Weights of a small GPT-style language model, trained from scratch on English Wikipedia.
Architecture: LayerNorm before each block, rotary positions, biases, untied embeddings, attention and MLP in parallel.
MLP neurons of a small language model. Each row is named by its layer, matrix (up: input weights) and neuron, and shows model dimensions 48-175. Each number is 128 + 32 x the weight over its row's rms, rounded and kept within 0 to 255. Numbers have three digits each.
After each neuron's rows, "fires after" lists the tokens most often just before its 100 highest values on Wikipedia text that the model never trained on.

L5.up619:147105138154140103141123154151124057159128133085122100139118145124110135152142158110111100105124115098126138176151150080097109159029130129142119144119139134132061146162101102067033135109104078105092110139081112109133092150116116163095184089166083148065168123164120134156157148102121153187151136078104154156073136154082171150133122134117169161101058156130151085174119172170188149093095
fires after: " O", " comp", "l", "ol"

L2.up676:128118121091075104166110086077069095114124189093182145092195100141155140112127115003115118154160130123084099138139112102163159163069152136130097056064113158183126134163124171104136094156188123188064137098112119191175130112086107110131151101150135092143125137141074103079152185131121099102163160106160124157143144079127111128097184160106157158148134079113113126116151129096136117141174
fires after: "act", "c", " Ch", "est", " c", " m"

L5.up573:143099214123140170121107102134076130133161120096173116129151124149099078167108068150086146205054145191102129141088087158147111091167116090114176125109158157118058141140169135145145106208200110046175123107128068148143152122163074110122107095093157129155116116075128131117112130128131100082126181202085129097062099132138122152123067170131149170117097120113133115112149098129089106085182
fires after: "ba", " ca", "la", "lo", " co", " pro"

L3.up534:150176122087067099143201135138072127083124133111143123152122188093117111131128141075133169187150132118158119206187087118185096169160084101116102141151167101144106127128147136098156122111115175155117131080095128056093104152151137086131110077139160191157143110104134116160127098109085114115113122064107132120155114150135131128161139101097151143167157151084093143149136174097064146108106
fires after: " ", " H", "H", " W", " B", " Har"

L5.up249:142138170143163168146131138099066066176160112160077095102175137117118145134097186066129088173162131092136156152177119143143142047097190176153118123120106118132134100181184095141164109083065146075111104120110153159096150122103206048129106186131132096109171109112077129105147133147157124109139105168156128116124182099120135116142178120096111083087150129090113134131156146182164146098169
fires after: "n", " N", "re", " de", "N", "t"

L3.up543:132150121141052109168140136188113200123138113092139188118163122118149081146112096126110063109115096177162159135145112134137181085095092108149196131091144055144126116166157178133084135156100157133076122151170100123127109120048129131183093070132127062109103112125155155092090137170128163125166108151149137131160129169162116143145087162184162140163091149140156116122152135106113139097104
fires after: " ", "c", "cc", "la", "un", "l"

L2.up533:148128125177102106093138155138119119119145110095127097165150131155119145119102123162140173099121186155121140157151107169138143125111103088143146043134153096159163125122133117199140117067140077160172112118095087159131071150120173123180184134187121098153108156119139096111147117131123117099055162136108164125147176165051096138155101115119157108151147151120156089076114081126183107158064
fires after: " so", "==", " So", " de", "===", "s"

L5.up345:182153120112129116116163109092113101106111155144196149081178147152152170134079189168092138100115090135100159130199090168170107133115110185093141108132165109071075175153150141110103133148093060095184097096152138109169154159130143102117135089152094102147139099093143117144109121112133148196173101154146179136160119104124084160082075138112182152099146149141193129132056130134171124126156
fires after: " con", " ex", " pro", " ", "aff", " sub"

L3.up631:136143115099105123146155090134138110119111167102115073144148107146088136185183125152153121063130198098069108137129047144142115147043137102070174097094114226105192134123112134120131179117114127128174135124088147106162142135111185191151144138111117133128151101094094063112104124116069110106088151114126196093172159129137135132189099087103095201170118116096184115099088104117112168154129
fires after: " ", " po", " Pa", " pa", "ta", " c"

L5.up493:174095168110111152100099084189150142152169129070146193125100130174136093112172121063151139147081123138158106168104088117106141175185118152136153070093055130160089134028142135183196141068133127127162159148093129110185114136161119118056108089119159169133171079152142088135124078124105130119120137145112085095149136155149061157104148162161126149103183142132170107140107080135190163126091
fires after: " to", " Car", " se", "la", " po", "li"

L7.up260:048136127070189129126169115154114087155125113103152092144122156134136111165110113106131094140157096135106136161083106124196115189090127080096150147163151089110125119150105075151183169132158150168135155160090094170160137162054134162122084128198094093168170148141109118159147201130104195062174137135102119115143140131197132107097100153109140056158091114157142157128094233109091130154136
fires after: "t", "\\", "d", "o", " co", " Nor"

L2.up722:075160155140182173086132075113142127137112072078111185123138097122095116180088121085155141157133156088090098067146132176117138088148133168106095181123089136105192090152103142136109201147165114107083126130134110092157119114113106119123169122095099056162158147119099124116095159101106132197109164104120088104115111166080108123115081131116111119156116131190162145150113136147171109129117
fires after: "M", " M", "p", "rop", "am"

L7.up202:140122121169102176160101141109156107060137170144158108113122139085161117117096139142143118139205101163091138062157153194110123164100133139076138129181081182107103181139164173114183109132127156130097113073122203136129137112124145174120160097115128091197120138126135154136206037108106124075145086086096112122114155093089080072087172145124102105133072165121131133093148115122138169156134
fires after: "s", " ", " sp", " more"

L5.up718:171199148196142132179137089112150131144144129056156139093152142105155162114150121139146127125072116088096153155075161137105176091106113189125168073143105132131141087150101152144095141113092096136121115163133079168177058146131126128157127105132076112123099181086130183098160111127114100134115122157113149055169114206124097113144133080091119131222115135126119137084096072084131148143107
fires after: " ", " T", "l", " G", " g", "o"

L2.up35:075141115114091156134095134117072129085154102110162146122178143137081110085096125148117140171173135113083106091169106095139096103123142123112084171134123107105166091141164118140092107177122160144160110123125113162080083139096155079111144166119191187144137144133149094155062135100135109208070145118148109093162115149140130148175036092073125156160151135090111195207117128110131152107115
fires after: " h", " H", "h", "H", "d"

L3.up623:091112139129114147085196071084094115119210189125184092099139124120129160095063114146102074149149099148131138147114103103083172111116120139120137136123139124122194122100097124124132145105168132053104189158095114197147163149136144164099078140110102168063139158155110114127117109169086135137141140164110096031095096124109072153098180116130147124175112154139185076109088186133143129134138
fires after: " in", " In", "c", " E", " dis", " con"

L3.up429:109159125095194079125125067106086063144098130115139151178093090148126097170133139141089122138168096166158125128121221165163068116120125143100128161116134141080152125194128140152136131208156160158125134178165192123117193096065128140096115182163119122143105113091067053123157108138098125134136136112093140174149086178094055108106172128105161191064071135148150075085137160114086112162155
fires after: " ", " Re", " C", " W", "p", "-"

L7.up640:110171103130133135127114114170100114150176125190146101100158083124135137128103087149112065164099179158097114149091157129112110074147126114143154153144128113141079045122133169096150090100112160106122130141084149122154139145151122161157112128115047116156162092091161162164140116130167165197107124088111099070113088164141083085082179154138059155147200113131161145206081116127187080126141
fires after: "u", "ta", " Ta", "la", "a", " Ba"

L9.up11:032143195107124165074156099130149121176152110129114070114147108141078122113130136091127090172105131141138087141135215176152088138161151147096160142139118110074133129169146124141098172129133122123128170172092129165096099160168156079190096178162166127163121153091109107123085127134100097118141124144076149123084196120114130159135150108149161100147117135118133156081131146133125101140195
fires after: "n", "st", "o", "cent", "t", " it"

L9.up468:157120157157143122127106172126123135119122124145074120130149119129153142123142183147155114167149138179138067154087122080159117086127107104123163130137136139166118162148186122107071108113124107088136086135105141094169133153097173130087084139132070089139108097132109140123186078111120105198122178212119053134154131156094145136126193149152135113100113128133111100146132092181064114116126
fires after: " |", " m", "n", " f", "on"

L5.up50:079142081115199108089086093182112188083153109064176183163113096131109151078109172159127105138117127128158146176136164145070127162196153133138112155110118117153132142146123161117115187081072093069114139118104114111163106123149151176186109141124105154132145126159167123125160078123064117148082135126109110114123139162162093165147184069127145116141177126165084117165068133118101120086129
fires after: " se", " to", " Le", " Pe", " cl", " Bro"

L5.up731:181110181118068130147129115103168110144112079077167119125151102141150122093118136102094091059120038106089117172110132175164154159111144182084133072134142131113161119163106163148140122125121081131187079062135124149124155124166153146141088168139144155133086166132171140098170104130122175068149084101153129171088119115185140112120123150112170115118103145121098124163066139080152204214161
fires after: " ", "s", " sub", " con", "-"

L5.up167:155091113142151239192150124154122068146123112164115110172162189122191129082138126105101169106159147110159132127133135109154128124148094148110131097113090133109110120125111071135160143134140105120110111162114189130152158138097081156138094087099125102212129136186113105122120125115060099151086115154124122125173104148053097128139103103131106119117114156194101160085149091187118138156129
fires after: " pro", " O", " Pro", "ro", " ex", " La"

L5.up714:118119119149141073118095182102153121172111168149109093117144102135064139111113165132135154109113151083069137112170126140170109116097129167103149093106061116150093121034016194152081142155112077094159152166078147193126150128108144122085135149089134137173106156141088115063137121136081113194135126108127121184137098126144107130148127129133138160141109185122167150093113157097172148165141
fires after: " ", ","

L5.up641:130156115114133167085102088151161132116183055067081094124156128107148137142172154063127113188160162105096172123154138104120113145092144111077137140167136126103081142104103117160067156126103159105093132127092099181120134151169094152183124162151071181137121187148152235150177175117113152153152168105113128126143138134160133177121112172073134100109113135181122168149116101119154056137102
fires after: "o", " co", "ro", "co", " Mo", " mo"

L5.up516:120073102111179095098124131172093127142099151194153116128105143120016111148114115115055146118101136099121120088155163151114086182156119174123168162108114100142162108133115107097134142075135070137147074128069118136147107113081086179132091096095129135169116117089075139141110161188041111164103140090194153160083100121189121174122179167167145175126102114150158134105168119115173115123171
fires after: " ", "s", "|---|---|", "%", " —"

L3.up271:105122133112151156154079126145121129152136143043159155116098126133177134153118105170160035106108148124134158104125116105108119192127109128104108114052106094155104157164155102094156143171109129120089166136091108117123140146109106152097169108140142151059186110157159152153137059165030172160143177131154090135105117136136088137070175176111157156129126086136146062128119129136127140179148
fires after: " se", " of", " re", " po", " con", " to"

L2.up326:112186172123165139131120111096112151119159152143085080128102119139130108069117113154125161121078146125134151169142097120037157155099164137069131099158120128118193134118149100108127185111166105138100098081169149130122162063166089112131162188053122123163096090141111076127096132196085167137140114144123123097168124141124093150225148136122184112162113127147129056106057194132166146157154
fires after: " p", " W", " count", ".", " c", " Pat"

L5.up120:130187139183139169087121111107176146140125126123158096107115107101177156124154130148101084141157124073066104137080134131125183132088163172120180108122161115129098098164051144132209171129146085065107118129145179110123111166125139135094087200104106136054127123187156145120126169074107164136176150143151145105181110100071053094126114101201106124106153181129123073097119149118142139125140
fires after: "con", "ce", " sub", " con", " in", " per"

L5.up369:158124136160135133118118156123129098126098063128143064130151081123146114153134186159107107127118134160160178122102105129063157144143096144080160138178162137108138131172125141083097165139126154210116110098155139181103181138130126093103074124141112121124134173066084135121140179091136151159073085103103181102098147126122102164124063131103119133122117140139114081171118131181092086177140
fires after: " A", "\\", " O", " p", "P", " "

L5.up36:124129118139128079117100082129111062178122141121087088124181182123077145093142070079101101082089158115082121099115149103076090167135155142096086171135041172160116092100112119165143076116132092111117128099112102108148180151106124137158145157111185147162113088110127140059101130169078203124109098153186202135170138192122117200126171179119100170189109166141107100099168160093148083167123
fires after: " ", " the", "S", " A", " a", " co"

L2.up703:110161142182111164192157136128164131074113160079098119146144202121111149137129140076149196109156119122095093160097150081168111103136138140121086134123171166170179142088136167164127111140152132164124088104096146094155173059128147137142136091087104213150147133028105173191120084116150114125075120152161161102160122138131106141112129149157132098152197118108063107118120136186087165082129
fires after: "th", "y", "z", "ev", " And"

L5.up100:143101144184156068109139094101030108216083113067163123099174048142155123124151150170066121141175108123094121138132151091128143090118123125104094109137125160135085126130120164129054139111060138195077116144122145093159156145158113085118122084153125122072125122159175139123117146133157097167153104110074135124201087157175139150160116090180118098149141101121164092140182124189198110137085
fires after: " mo", " po", " comp", " de", " O", " pro"

L2.up603:172168139064176101064190109127042155174106099122166092126095110094122150146180109110115199074086158117105145149080094105125141202155170108091170114127159138071145087199140126137173101107121095107099096095124195125061134116179134114119121210086156143124092134090094139176083152140124090116152114138117096064147096106124146142110164167147076110144140111079122059109125148162085141118153
fires after: " c", "C", " count", " C", "W", " D"

L9.up677:188145088194114188157149127114117123095051100128126139123081122171113215139107125144119137129108064210140131063093125160084120169087086126058097127113140132123099173123143170113119151169166140124090159127195184157101149142120084091125113129123136141155089146067095125196177100173120082149146091098130166113128144117141150124157138105085107113062107086159134092163120140152097152154118
fires after: " ", "k"

L3.up309:095134120090112119169070110154133128141153120076082150134167174118163086162096107074147107125197152123094099133124124155113120111114114134106092102121111078089094107100079151147138139128113074133107142144133127142163144207100102145127134086105148149221151166201114142139166127117067092152117110052139039082170142136108095123121133157121121111103144151136182159122152174115135115197073
fires after: "app", "c", "P", " C", "M", "p"

L2.up275:105152057149105066114125179176117107139159090112069056119100187108138116056164201118185117108146136121084148133124143075092141128148174178128135130113145103113088107095164093125145164128139130137146132105094108117120100167094078095118161136128130189092098145165117167146106085092091135124144089109120186129131144091191118183082159105181133142134114145114131098156120104131187087161150
fires after: " f", "F", " ", " W", "G", " st"

L5.up432:156112112144100110080080158187146184108142168117132118107145060110151082157118172126092070173114094179159094142173073111156120130154094132126154148084085146138101146105200109148135140148183190104150136133118070148151140126166085104115146082140145190148149138150114161109139168087177168139137189149150152128110067142148132113038189112098144093171140102096101126097164123144105123135117
fires after: "ru", "lo", " Do", "ba", "o", "co"